{
  "n_layer": 8,
  "positions": "rope",
  "qk_norm": false,
  "bias": "none",
  "init": "orth",
  "init_std_up": 0.0285,
  "init_std_down": 0.0,
  "init_mimetic": 0.7,
  "beta1": 0.95,
  "warmup_steps": 401,
  "decay_fraction": 0.784,
  "decay_shape": "pow"
}
MLP neurons of a small language model. Each row is named by its layer, matrix (up: input weights; down: output weights) and neuron, and shows model dimensions 80-207. Each number is 128 + 24 x the weight over its row's rms, rounded and kept within 0 to 255.
After each neuron's rows, "fires in" lists the words (lower case) most often at its 100 highest values on Wikipedia text that the model never trained on. A number after a token or word is its count.

L3.up74 [115 126 151 132 123  76 129 109 114 146  92 118 119 130  95 131 120 113  91  94 112 138 154  82 119 151 155 132 129 124 141 133 175 139 159  85 128  76 136 105 134  82  90 118 158  93 150 146 111  94 103 149 130 121 146 147 128 101 129 132 131 151 136  85 122 163 141 117 122 166 118  98 125  74 128 124 112 127 127 115 164 150 126 124 100  95 114  85 123 124  73 136  95 135 174 101 134 106 112 146 144 132 161 131 170 131 144 123 122 123 130 143 126  56 118 129 115 131 176 109 157 169 153 150 145 135 141  72]
L3.down74 [116 133 143 125 161 139 107 115 160  79 155 138 112 129 135 118 105 119 127 100 109 135 166 109 155 126 132 133 104 106 135 131 124 146 135 116  99 160 165 119 158 117  90 157 113 191 126 135 143  93 104  85 132 153 187 125  90 133 152 126 155 135 128 140 126 129 132  56 147 143 146 182  98 107 115 122 154  77 125 119 121 154 121 111 112  75  92 125 134 117 114 188 125 101 122 161 124 122 113 142 144 108 120 108 146  88 111 153  95 133 140 130 114 134 148 125 141 140 153 112 139 112 163 114 175 134 149 120]
fires in: "5" 21, "0" 11, "7" 10, "3" 7, "4" 6, "9" 6

L3.up161 [118 129 102 130 111 104  94  91  75 135 130 110 126 157 153 186 172 131  54 104 141 124 115 120 153 180  97 120 157 142 180 160  65 163 150 122 134 154 128 122 134 135 133 100 106  78 111 124 126 100 152 130 126 145 115 125 142  57 117 122 140 129 113 126  95 129 147 112 115 146 140 119 111 121 159 137 104 136  78  97 125 106 118 128 119 155 105 161 188 143 102 136 146 104 104 104 149 130 113 145 128 177 151 146 106 120 161 125 140 123 149 137 144 122 138 118 150 129 153  81 159 116 138 154 137 157 113 140]
L3.down161 [160 124 148 109 148 119 145 139 103 146 130 127 149  79 119 125 108 137 120 113 100 131 141  83 102  87 102 114 131  98 129 109 189 106 111 134 136 100 150 110 122  91 139 126 124 190 129 113 103 147 107 109 158 147 152 139  92 164 115 159 100 155 131  98 118 111 132 144 126 140 153 118  93 140  77 118  90 126 141 144 138 141 156 124 151 135 149  90  85 105  98 117 125 145 154 163 138  92 159 126  97 135 102 123 113 148 130 157 136 120 163 135 140 133 108 152  79 151 150 133 117 141 118 146  97  97 137  89]
fires in: "as" 46, "a" 15, "of" 10, "hindu" 4

L3.up79 [109 160 129 129 135  85 120 141 124  98 122 112 100 159 123 130 119 118 148 108 138 149 164 129 158 125 135 136 119  99 131 166 132 105 159 145 102 117 123 133 127 102 132 141 115  59 148 149 106 127  94 155 185 120 145  79 100  91 139 108  96 151 131 137 100 135 114 128 113 153 115 110 125  83 134 144 141 156 148 115 132 134 139  96 104 114 115 152 116 110 148 120 138 137 154 115 121 126 155 126  73 154 160 122 145 129 147 123 142 134 125 157  87  95 148 124 133 104 118 200 165 137 166 135 123 146 161 138]
L3.down79 [ 91  97 114 130 120  86 139 133 140 108 126 148 119 148 124 115 121 132  79 142 104 104 127 177  98 129 116 160 117 116 148 101 135 140 115 128 167 123 137  82 113 125 118 149 133 123 111 136 119 138 127  99 100 153 133 177 128 120 104 167 149  79 164 123 117 144 116 163 132 130 124 158 116 138  77 131 121 134 177 137 149  73 130 142 149 122 124 160 106 156  98 142 143 153 147 156 137 160 117 138 103 152 112 146 100  96 116 173  84 118 153 145 111 128 111  96 147  76 108 147 125 158 102 137 115 128 156 142]
fires in: "is" 58, "of" 8, "a" 7, "for" 6, "completely" 4

L3.up274 [109 141 103 124 138 149 124 101 117 115 100 133 141  95 135 167 150 103 118 141 153 128 141  96 132 152 134 136 140 152 112 135 139 131 123 142 108 116 110 152 158 119 100 124 116 129  94 157 111 100 113 174 121 125 108 142 156 114 101  95 124 132  96 150 139 130 134 121 143 115 169 130 143 135 128 114 139 129 106 116 132 113 104 102 117 102 117 120 149 133 135 122 115 142 159 109 155  92 128 132 157 110 105 116 138 102 122 125 144  90 102 127 136 150 103 122 141 105 165 125 119 124  88 164 121 108  99 119]
L3.down274 [ 88 134  74 110 162 163  99 141 131 103 169 113 101 112 123 134 124 107  97 131 116 153 109 142 135 144  95 142 118 154 132 167 160 139 138 113 126 111 108 140 171 121 157 119  94 124  93 144 126  68 101 100 109  68 146 134 113 114 130 133 175  90 143 157 135 142 154 112  81 138 106 104 118 135 111 116 137 105 106 128 134 137 137 108 131 146 122 149 137 165 142 132 179  87 165  89 125 108 112 132 176 148 131  82 135 105 105 109 162 139 110 143 107  94 132 129 100 172 112 180 140 134 159 102 132 121 118 136]
fires in: "of" 54, "various" 4

L3.up1388 [123 140 135  86 144 144 126 131 100  89 100 103  87 144 125 148 107 151 131 147  87 147 111 141  80 156 146 118 123 159 117 115  89 150 163 149 149 117 130  88 161  88  77 141 136  85 122 160 106 123 131 177 133 110 128 127 157 100 159 123 129 127 134 150 140  76 149 108 129 116 126 132 120 101 104 124  87 133 139 150 124 143 112 131 132 133 154 172 162 191 109 119 119 156  94 132 134 142 134  87 142 152 144 113 152 160 155 123 159 122 115 163 116 107  94 147 161 132 147 125 109 137 160 173 120 143 120 155]
L3.down1388 [133 126 119 129 122  99 122 137 131 103 116 137 175 118 117  62 137 122 106 101 140 140 152 160 103 125 140 148 139 100 136 157 135 151 126  91  84 146 148 150  91  97 155 123 115 153 127 135  96  98  76 172 143  96 144 132 132  96 128 157 128 145 126  87 159  86  73 147 130 143 132 119  90  57 113 129 123 128  62 126 124 140 120 148 108 128  84 105 123  86 152 130 127 101 107 103 137 124 165 121 124 112 120 123 115 130 149 117 130 103 110 100 151 123 128 140 138 118  93 122 144 153 139  89 161 155 134  93]
fires in: "and" 65, "states" 9, "with" 6

L3.up811 [102 141  95 124 117 137 119 141  94  96 111 127  98 136 136 135 132 102 143 110 123 110 124 108 120 142 136 142 150  97 136 108 123 117  95 100 138 123  92 150 155 137 146  74 104 109 105 152 101 171  77 102 134 132 145 119 122 147 134 106 100 156  94 116 130 141 123 126 122  99 161  96 110 131 103 127 150 147 132  63 183 101 144 133 109 160 139 152 132 106 134  78  86  99 115  69 123 127 118 130 122 135 143 127 120 120 115 119 134 135 143 163 115 121 125 141 159  81 171 120 153 130 136 155  61 162 142 117]
L3.down811 [123 112 143 141 143 125 203 156  92 132 113 157 177 156 137 128 135 129 106 143 138 118 151 145 154 109 139 156 111 141 123  77 135 117 150 154  72 133  93  81 134 128  97 118 114 146 168 151 111 143 151 161 139 149 128 157 137 111 124 174 183 118 125 126 100 172 155 177 119 138 101 148 122 114 107 136 142 145 149 129  75 137 110 167 118 123 131  99 124 161 161 131 130 121 134 148 114 128 149 106 116 130 126 122 137  62 147 166 115 123 121  81 107 116 166 130  96 131 113 133 160 133 150 155 133  96 139 123]
fires in: "at" 56

L3.up180 [123 129 175  68 118  80 119  99 141 107  94 125 123 135 148 153 118 170 124 105 139 182 117 125 109 129 146 131  96 136  97 131 107 180 139 133 117  99 127 110 118 142 121 140 122 111 134 132  52  91 103 140 161 115 101 140 105 142 143 135 122 126 127 160 133  90 136 113 158 109 128 109 135 113 142  94 113 143 111 155 147 133 102 108 144 117 114 160 124  96  69 137 122 103  98 123 130  91  95 140  89 105 144 115 143 129 175 138 129  91 164  97 103 130 150 106 185  96 135 148 137 106 145 188 142  66 121 141]
L3.down180 [135 151 148 157 105  91 148 163  71 152 141 117 146 118 112 133 111  75 118 132 149 154 123 121 144 122 142 122 115 125  94 128 129 113 131 115 123 121 128 151 157 168 160 129 171 130 130 113  80 140 134 123 166 140 108 143 113 120 137 102 139 103 122 165 116 106 147 134  80 145 155 149 126 162 109 179 108 105 104  59 127 169 167 115 107 122 151 119 146  88 168 162  91 108 172 138  91 112 156 123 195 203 117 120 138 132 161 130 133 112  98 127 122 104 135 124 113 126 136 121  93 103 110 119 119 148 116 123]
fires in: "in" 54, "of" 17, "as" 11, "on" 9

L3.up990 [114 146 138 142  96  67 176 126  98 178 117  97 134 158 116 127 150 105 127 112 111 159 141 141 102 166 140 138 118 140 104 124 144 158 129 173 114 119 113 150 149 123 119 155 117 116  98 153  77  72 112 145 156 115  74 118 128 151 123 129 124 112 148 135  85 157 139 107 117 129 135 113 155 118 130 111 106 154 144 111 160 106 112 160 149 123 137 141 140 157 130  93 120 104  99 111 155 133 146 159  86 219 137 107 133 130 158 119 145 134 154 134 108 132 117 158 172  79 142 136 156 150 121 133  99 104  98 152]
L3.down990 [113 135 100 128  95 123 144 126 127 139 137 114 128 106 129 143 121 140 119 147 163 146 131 122 114 139 116 120 148 113 113 106 125 104  85 114 112  94 149 108 161 133 156 107 111 114 177 151 122 130 143 137 130 122 127 105 168 108 130 164 132 107 125 109 146 123 107 103 114 170 133 156  96 140 139 138 179 116 164 154 161 119 129 104 110 135 133  78 112 116 145 108 177 135 106 152 148 142 121 144 116 126  87 152 174 155 146 184 125 163 122  92 102  93 138 159 144 106 149 113 121 149 150 150 136 139 163 114]
fires in: "an" 91

L3.up1210 [135 140 133 110 128 144 124 125 137  93 147 107 121 130  95 117 108 128  85 140 141 144 144  80 148 109 120 126 110 121 148 146 115 123 182  92 135 114  91 107 124 145  88 149 147 108 120 164 111 131  93 129 163 110 119 102 117 129 149 112 173  90 151 106 138 146 155 152 146 138 107 125  85 122 181 131 118  84 155  86 148 123 122  79 148 128 160 131 100 134  66 161 136 149 115 155 118 146 104 139 123 173 132  97 100 140 134 183 140 117 129 127 138  89 112 113 138 138 158 110 122 144 132 117 157 137 154  93]
L3.down1210 [131 101 129 112 158  99 104  90 110 158 107 163 148  69 139 143 144 180 136 121 151 107 108 135 107 142 131 165 120 117 114  95 125 142 128 123 139 121 166 132 106 122 115 140 147 148 154 146 154 152 105 115 116 110 120 111  96 134  77 139  62 123 145  98 174 109 101 133 119 131 132  79 152 119  83 132  78 117 125 173 154 151 112 162 120 137 118 132 131 104 117 127 161 123 143 110 134 134 114 120 149 148  79 141 126 102 157  68 123  78 143 146  92 143 122 131 139 126 117 137 119 120 128 164 104 162 147 132]
fires in: "of" 56

L3.up915 [134 160 122 137 135 138 125 138 139 120 127 120 125 128  96 113 131  97 132  88 112 129 160 122 137 146 141 103 114 150 130 117 147 131 136 133 196  86 128 171 128 103  55 147 119 106 145 177 127 111  91 170 116 117 121 171 125 118 100  92 119 161 123 138 139 136 129 123 119 114 173 113 119 103 129 127 128 118 102 118 170 130 135 142 109 106 118 143 119 140 125  77 104 135  87 119 120 115 157  93 116 160 107 146 163 167 134 135 124 131 104 124 113 126 155 115 106  57 108 138 143 117 170 157 139 127 138  86]
L3.down915 [115  67  51 136 130 107 128 133 117 150 154 125 141  57 100 122 155 102 146 148 118 119  73 137  88 133 115 139 125 133 133 146 158 157 134 117 181 164 132  93  96  89 162 149 134 136 103 111 151 137 145 129 148 137 110 113 127 160 110 131 137 123 137  93 177 128  90 161  60 111 105  85 117 114 121 162 107 122 118 110 121 140 164 120 106 135 152 106 111 109  97 133 137 108 140  76 113 178 101  89 138 103 131  91 116 160 117 171 145 126 142 136 142 174 131 132 139 139 115 128  79 133 124 109 123 151 124 108]
fires in: "starring" 14, "name" 13, "by" 10, "director" 7, "politician" 4, "chairman" 4

L3.up1268 [143 138 157 113 157 157 102 118 129 157 113 118  86  97 132 122 126 118 114 146 146 141 154 107 142 121  99 106  98 119 136 119 137 149 141  91 105 133 120  97 120 101 148 108 129 101  77 172 133 108  93 133 125 128  94 136 129  94 104 143 165 142 148 100 116 140 138 169 132 162 123 124 148 151 124 148 133 145 114 115 113 160 105  94 146 127 153 106 134 136 149 115 107 129 130 122 142 148 138  96 134 133 125  88 164 120 118  80 185  87 137 154 115 112 177 118 127 175 122  95 126 131 122 140  90 131 152 128]
L3.down1268 [131 141 183 154 161 123 156 148  97 120 125 135 132 118 148 158 136 139  95 141 167 110  98 115  97 160 132 132 130 142 114 108 143  74 137 160 121 140 101 128 133 157 135 194 137 135  95  77  94 136 108 125 126 118 129  93 113 145 124 118 101 163 144 120  93  88 142  83 101 145 137 128 127  93 157 134 117 102 115 128 109 138 104 152 114 137 131 110 130 104 173 125 156 150 138 108 115 162 143 105 122 134 151 108  83 105 141 100 108 164 126 136 156 143 116 166 142  87 150 142 105 119 104 151 150 151 133  86]
fires in: "it" 16, "this" 12, "of" 10, "following" 8, "athletic" 5, "high" 5

L3.up769 [115 158 143 134 118  48 160 140  88  90 131  76  95 133 123 151 118 130 136 127 102 156 119  84 134 196 171 162 125 135  98 105 119 163 155 166  80  95 119 118 126 113 127 150  90 155 151 141  85  76 146 148 152 142 133 128 132 130 118  87 118 153 116 125 114 150 124 128 151 102 151 115 116 100 140 143 126 145  97 120 154 122 145 148 109  91  95 136  99 113 125 120 145 134 142 129 120 108 133 124 113 123 166 112 131 135 117 139 162 118 109 116 152  99 138  98 127  84 150 131 180 157  92 135 149 124 107 115]
L3.down769 [126 120 104 179 129 115 128 104 134  96 173 105 117 150 184 195 128 154 182 166 137 120 161 106 144 101 157 185 104  86 115 109 110 150 115  99 102 109 128 125 145 126  92  94 111 146 128 128 128 134 112 125 146 107 143 134 143 125 142 137 126 120 138 151 171 155 118 125  85 131  66 159 152 175 124 122 115 104 127 108 119 150 130  83 148  98 147 123 109 126 143 147  92 149 149 134 103 126 110 130 138 112 169 111  87 126 120 165 122 161 138 105 129  99 131 110 158 102 180 160 152 120 104 161 136 118 134 124]
fires in: "1" 44, "2" 16, "3" 5

L3.up62 [115 136 114 147 167  90 143 148 120 106 108 110  83 129 149  90  98 115 114 108 104 146 127 110 157  99 140 122 126 156 136 124 126 132 156 116 155 115 129 110 119  76 135 154 133 125 151 151  85 100 127 149 115  98 148 101 193 110 131 109 136  95 130 150 121 114 156 144 126 173 128 128 132  58 147 111 127 138 145 124 122 129  76 147 141 140 160 136 157 197 122 121  90 130 154  86 141 166 163 117 108 109 134 108 142  90 118 110 128  96 160 127  86 133 131 124 158 137 141 147 135 130 104 113 108 169  94 101]
L3.down62 [157 153 158 129 137 143  97 135 111 126 121 123  99 133 129 124 114 136 176 138 145 141 103 126 142 133 118 111 105  96 124 124 106 136  80 114 159 107 119 142  95 128 124 128 105 109 171 110 136 183 146  95 132 117 142 132 127 114 116 120 152 178 191 111 127 141 126 132 119 122 150 123 102 131 115 120 154 108 119 141 139 107 188 144 140 135 115 158  99  71 167 123 144 165 121 114 152 143  89 131 136 143 141 136 123 126 130 103 115 103 120 138 155 120 162  88 103 142 124  62  93 157 130 139 120 142 122 123]
fires in: "with" 37, "took" 11, "as" 5, "take" 4

L3.up870 [114 152 126 135 117  86 111 107 135 104 100 103 152 134 126 121 137 154 179 149 156 120 132  98 108 180 174  79  81 149 137 115 174 122 148 136 158 104 151 148 114 100  94 151 137 104 152 156  80 142 101 149 210 111  97 159 141 124 121 145 150 153 112  63 107 120 142 120 150 168 129  92 151  99 124 123 112 106 141 118 125 143 132 143 171 134 101 139 114 148  94  78 106 140 124 126 142 112 120 147  92 101 155 118 123 146 171 117 108 116 129 132 151 110 139 157 169 104 114 108 171 112 121 152 101 166 114 129]
L3.down870 [170 108 111 136 145 122 130 161 141 146 132 151 161 130 119 143 131 133 137 128  87 144 110 173 131 113  96 168 120 120 143 131 127  81 165 141 128  83 123 107 135 112  88 148 125 114 147 113  70 125 100 151 110 175 145 157  36 150 115 141 135 122 161 138 107 127 164 148 122  96  98  76 120 130 127 133 154 151 152 123 114  91 136 127 114 106 148 140 209 100 144 139  97 116 127 134 118 123 116 176 151 108 163 118 115 148 126 172 153 117 136 117 171 122 111 114 154 132 149 138 123  95 139  92 114  90 137 105]
fires in: "for" 33, "of" 25, "into" 6, "in" 4, "to" 4

L3.up790 [127 132 128 115 135 123 118 106  77 130  87 105 134  99 115 117 157 132 126 114 154 156 155  96 148 121 130 123 129 152  97 151 127 123 142 166 116 126 116 126 118 102 117 135 132 161 118 114 108 129 112 182 123  83 120 154 148 134  87 100 163 167 103 114 103 151 137 109 159  92 153  97 129 114 145 140 128 166 102 126 158 132  99  88 148  89 104 119 201  91 128 129 147 129 124 118 140  88 120 152  65 136 110 118 137 134 132 110 142 133 137 119 119 117  75 140 123 114 116 103 138 136 145 128 104 121 130 116]
L3.down790 [149 131 123 149 152 123 140 109 135 122 140 135 167 117 172  86 113  98  95 113 145 115 136 134 102 131  91 136  91 159 107 127  89 120 150 130 113 122 132  96 138 105 113 153 131 121  61  97 143 158 157 182 119 142 140 108 162 133 120 149 171 129 106 119 106 125 151  99 168  98 105  99 150 155 134 137  91  98 150 115 154 127  98 137 105 143 148 140 153 142  94 141 102 112 126 125 154 110 127 126 157 121  93 108 120 115 107 134 141 126 121  98 110 106  64 129  87 153  99 142 100 135 102 114 129  85 118 117]
fires in: "of" 56, "two" 13, "three" 10, "few" 5

L3.up780 [130 142 135 116 120 107 126 118 115 143 156 112 106 136 140 133 170 104 130 106 110 180 110 107 138 151 153 100  89 162 152 137 109 123 124 145 182 103  84  83 102 118 133 165 104 104  99 156  93 138 128 127 120 110  88 148 151 118 130 116 138 156 139 127 133  76 132 158 145 148 121  95  93 108 112 117 136 137  72 148 157 114 156 128 122 162 152 149 121 115  95  80 102 153 101 118 153 126  92 140 117 122 180 145 161 151  66 108 105 106 112 138  96 106 134 122 150 110 130 116 141 156 139 151 115 110 147 122]
L3.down780 [129  76 131 101 141 118 135 143 118 104  99 152 157 123 112  78 132 128  94 145  96 150  71 150 167 127 112 125 152 160 163 130 152  83 161  76 151 123 160 117 132 109 148 124 178 161 156 115 124 150 132 140 116 128 162 148 108 116 129 134 112 111 155 119  90 114 150 134 113 155 132  97  98 135 154 107 137 132 132 118 110 104 132 137 138 113 127 132  76 115 144 154  92  97 146 129 140 132 146 137 139 108 132 142 108 109 135 120 154 113 102  71 125 151 118 106  92 137 139 108 110 113  89  88 134 109 143 145]
fires in: "of" 55, "with" 38

L3.up435 [117 107 154 139 158 119 126 108 121 109 146  84 156 132 152  91 102 137 164 109 113 159 114 130 142 148 140 135 112 103 104 105 135 192  89 125 123 140 172  98 134 139 124 147 114 145 140 177 119 121 172 147 112  95 109 145 128 120 142 102 130 111  62 121 135 144  95 102 143 113 156 138 111 138 117 123 130 133 130 108 178 123 122 164 132  81 115 159 112 134 111  98 134 112 107  83 118  83 128 156  82 111 114 135 149 136 139 137 134 117 110 104  92 114 160 150 159  77 183  71 173 126 116 153 127 137 138  99]
L3.down435 [137 159 168 135 152 148 109 129  87 107 137 119  89 126 136 143 142 131 147 165 154 125 127 141 157 133 178 144 144  76 149  66 117 128 125 111 126 174  84 139 142 160  96 134 105 125 114 152 111 161 145  87 120  87 115 103 135 149 136 148  96  87 123  92  92 105 143 186 131 128 109 153 117 101 200 128 108 145 119 108 114 156 134 136 105  85 162 104 180 155 154 137 173  88 105 149 155 142 136 114 125 121 119 143 105 173  88 159 147 142 130  72 107 110 114 122 135 147  93 158 112 142 142 164 118 114  98 128]
fires in: "an" 58

L3.up99 [ 95 183 128 100  96 152 113 114 110 126 171 114 120 157 117  73 168  89 108 109 119 146 128 131 126 136 154 121 121 158 129 120 150 157 118 136  89 131 119 132 127 138 153 128 123 137 109 133  89  80  77 124 131 122 105 184 125 152 141 110 146 175 132 117  83 122 153 128 128 119 183 125 121 121 134 156 129 156 131 149 134 146 121 179 113  88 162 142 145 118 117  76  92 169 136  97 121 116 124 174 120 116 149 127 115  93 163 121 148  90 115 113 135 138 155 110 173 131 131  89 113 127  93 187 120  91 123  97]
L3.down99 [ 84  80 117 126 166  99 163 153  88 143 137 143 129 113 136 149 149 154 154 156 110 121 121 117 116 161 101 148 128 131  72 130 117 110 172 142 106 125 138 111 107 149 139 107 170 110 122 123  89 129 118 133  89 193 124 119 158 119 115 115 115 144 126 122 110 129 109 166 113 149 142 125 125 133 144 129  99 113 141 101 144 151 138 141 124 138 178 168 152  89 153 127 118  98 139 110 138 161 127 142  78 106 134 116  83 125 143 114 116 110 146  93 166 166 145 102 135 105 110 136  93 128  70 150 101 139 178 116]
fires in: "on" 16, "for" 9, "own" 8, "within" 7, "all" 6, "about" 6

L3.up826 [ 81 108 152 100 122  99 139 115  96 158 130 106  86  95  95 154 130 186 102 137 126 127 109 125 133 108 163 113  89 142 143 152 139 178 137 163 119 109  78 107 144  99 153 114 120 106 108 131 151  86 101 116 148 128  92  98 164 137 116 119 121 139 140 116  89 153 124  91 133 115 112 121 104 104 127 115 116 132 104 116 109 115 107 144 119 131 141 116 145 183 155 125 106  98 148 127 117 123  91 147  98 145 169 120 138 143 112 116 139 121 167 162 113 133 154 147 174 122 132 166 156 153  98 100 144 118 147 121]
L3.down826 [107 127 109 127 165 122 143 141  86 172 136 125 134 116 122 124 126 141 131 113 136 139 157 146  87 170 104 146 131 116 100 164  71 121 169  92 132 117 137 131 119 103 125 124 130  95 138 142 164 136 166 126 154 108 132 125 102 150 146 175 175 110 132 136 146  98 140 169 126 120 136 118 143 121 123 106 104 125 125 107 163 168 146 106  96  95 127 157 119 140  39 152 127 151 151 128  77 134  97 110 161 168 140 136  95 145 137 101 181 150 101 149  80 137 114 111 136 161 125 121 167 115 110 147 148  98  68 109]
fires in: "in" 34, "to" 19, "of" 11, "january" 6, "march" 4, "october" 4

L3.up1216 [137 143 117 133 171 111  99 157 126 110  83 138 108 103 105 141 129 104 130 118 117 105 175 111 121 163 109 103 105 119 142 130 102 168 158 129 118 133 132 153  98 100 167  91 126 140 113 148 118  98 126 114 140 127 124 140 110 115  81 142  92 137 120  97 143 146 135 152 110 135 110 125 164 117 136 130 122 120 118 137 133 118 116 140 108 101 147 124 132 117  95  92  84 146  99  88 131  87 163 131 121 154 126 131  83 125 151 129 104 133 165 121 119 101 154 157 114  86 122 150 163 162 123 102 107 157  83  85]
L3.down1216 [153 160 113 109 130 170 151 114 163 108 119 113 113 135 145 166 114  80 168 157 154 117 120  89  91 155 121 114 130 148  99 109 148 136 127 156  68 118  83 162 109  96 119 115 123  94 130 136  96 102 100 108 132 151 108 131 117 134 154 152 134 158 131 133 122  89 122 121 115 148  76 128 155 203 149 111 140 108 156  72 100 165 114 155 173  90  99 154  78 123 118 112  96 142 153 140  96 144 140  90 113 145 130 119 113 137 120 109 137 134  99 123 118 140 136 121 136 100  64  70 159 137 106  88 157 135 163  94]
fires in: "0" 45, "04" 4, "home" 4

L3.up676 [105 140 120 121 153  89  84 113 124  90 128  79 114 152 150  97 137  68 145 134 149  93 117  81 146 136 112 122 118 154 142 121 141 146 180 185 132  95 109 138 117 111 124 107 104  96 107 157  93 110 141 113 136 153  74  95 145  83 137 102 163 147 121 114 161 110 166 128 112 121  97  95  88  99 160 101 110 151 122 119  97 166 166 191 143 104 123 160 154 115  75 163  89 120 129 115 125 141 106 154 126 180 145 127 144 136 124 111 134  98 140 141 123 133 168 135 170 109 123 139 171 155 131 126 121 150 125 108]
L3.down676 [144  90 110 102  97 142  95 161 135 102 125 172 170 156 142  92 135 153 140  94  85 109 124 155 112 111 158 128 124  97 126 161 136 115 160 109 134  67 138 127 157 112 130 129 183 142 147 112  95 129 105 123 117 132  96 151  76 136 142 133 159 123 156  86  79 109 112 145 141 119 103 129 122 130 113 121 123 124 146 107 134  99 110 134 144 140 141 101 111 116 134 148 110 140 129 135 135 127 116 146 150 125 130 160 103  87 117 122 143 112 138 120 149 125 146 140 114 124 122 113 103 123 102  93 143 103 168 124]
fires in: "to" 70, "of" 16, "joined" 5

L3.up800 [123 120 114 133 110  77 134  79 128 111 166 142 112 142 155 116 140 116 138 118 160 168 137 113 126 146 138 124 127 128 138 137 124 139 128 119 119 113 102 110 135 129 121 136 145 106  70 157 125 131 105  98 128 103  61 121 181 131 123 147 137 164 110 139 146 105 136 108 151 126 115  75  98 101 123  90  95 129 123  93 142  93 146 161 112 131 127 147 125 155 103  80 120 131 103 108 114 133 122 164 131 113 167  93 123 123 188 113 128 140 104 130 104 124 163 119 127  95 103 134 187 151 153 183 115 108 129 142]
L3.down800 [108  85 133  96 184 157 123 134 104 155 172 115 165 114 115 120 146 153  97 106 113 141 119 143 118 113 143 137 139 141  78 143 139 108  86  81  98 144 126  91 130 130 116 121 162 106  88 144  84 139 150 151 110 193 137 159 154 134 120 137 135 104 140 115 124 143 122 165 115 134 141 147 150 142 109  99 138 160 106 121 125 152 117 103 103 153 149 108 104 110 132 117 110 132 155 121 119 137 132 150 132 121 129 117 156 135 125 142 119 138 121 171 150 143 119 153 115 145 155 125 102 143  79 147 140 160 111 109]
fires in: "at" 83, "in" 10

L3.up901 [131 134 178 122 134  99 142 134 134 108 157 131 135 126 144 132 112 121 128 108 171 151 138  77 135  94 142 125  87 129 130 152 159 113 157 114 166 115 140  96 142  89 158 133 106 129 123 153 100 141 114 151 140 138  82 109 146 120 132  81 140 135 136 100 140 115 100 141 104 130  98 138 159 113  96 133 146 117 135  89 137 102 135 106 131 124 119 141 150 133 134 153 121 107 108 142 143 129 132 139 113 185 138  90 164 147  98 112 119 100 151 114 148 105 117 139 160 117 142 137 124 133 134 142 121 134 150 129]
L3.down901 [107 122 154 152  97 152 166 138  99 105 119 128 114 130 107 110 124 169 112 169  88 151 112  78  90 123 132 115 130  88 129 122 191 127 130 163 141 175 132 141 120 165 117 118 134 150 129 138 106 122 138  93  99 103  97 111 168  87 137 137 154 164 140 137 143 147 115 178 106 133 110  77 106 148 102 147 161 125 109 114 139 115 132 129 104 118 150 135  97 137 123 122 112  90 152  84 165 142  90 149 131 131 161 131 170 154 150 172 175 118 166 171 157 139 112  96 155 151 170 188 140 129 165  95 132 146  89 134]
fires in: "as" 46, "of" 9, "into" 4, "this" 4, "for" 4

L3.up1110 [159 152 153 114 130  88 112 118  95 159 111  80 127 126 122 156 135 114  93 131 111 144  91 113  96 132 147 109 121 141 172 169 144 123 160 136 117 113 107 133  81 107 129 128 126 128 141 100 141 146 124 155  98 103  69 148 165 118 167 128  93 146 152 140  98  96 126 124 106 130 153  75  80 121 159 139 144 171 119 133 160 112 107 119 134 128 129 169 183 102 123 139  80 117 118 102 127 169 131 147 110 120 176 102 177 158 184 133 176  90 156 143 133 120 147 113 137 111 128 153 132 127 117 114 142 149 162 115]
L3.down1110 [160 136 144 110 150 150  71 100 130 137 156 126 168 126 117 106  97 123 123 105 159 146 156 156 169 144 110 147 147 137 113 130 114 136 129 149 156 125 154 134 133  78 135  84  93 152 117 129 148 179 164 107 153 144 114 113  99 115  91 133 137 110 125  84 138 129 112 175 150 123 109 121 127  72 151 126  78 132 125 138  73 101 120 143 166 135 104  96  98 130 116 119 139 161 107  96 135 103 151  94 144 140 128 128 126 111 133 120 125 114  78 122 107 111 162 127  96 139 107 144 149 142 118  99 146 158 164 165]
fires in: "of" 23, "january" 20, "martial" 5, "celtic" 4

L3.up973 [132 142 154 123 184 133 154 102 102  99 132  81 136 116 106 105 101 104  72 119 152 170 116 162 136 122 105 109 143 162 138 145 176 143 156 131 135 111  87 123 103 102 131  94 130 120 183 129  99 117  97 103 171 117 124 110 134 142 134 121 114 134 109 115 104 131 154 139  94 157 107 108 109 117 130 105 130 190  83  83 157 152 165 107 134 117  93 159 161 137 129  98 134 125 106 147 101 183 133 117  22 159 147  81 124 134 120 104 102 125 129 131 120 145 144 113 136  79 123  86 110 125 161 104 132 116 144 143]
L3.down973 [122 145 120 102 125 113 149 137 143  94 140 105 112 174 122 122 119 108 106 145 116 137 137 138 130 121 169  86 151 135 109 131 144 103 141 124 126 145 137 167  93 103  91  87 139 111 156 134 115 127 126 132 150 132 104 143 141 113 113 112 106  80 173 149 133 152 105 151 178 142 132 139 166 149 152 149 154 105 125 147 133 114 133 127 106  87  85 130 115 126 132 136 132 171 138 119 114 106 141  89 147 125 104 138 188  80 117 101 135 140 156 149 158  93 110 121  64  98 168 139 115 154 112  74 114  99  94 103]
fires in: "on" 60, "a" 18, "of" 8, "call" 4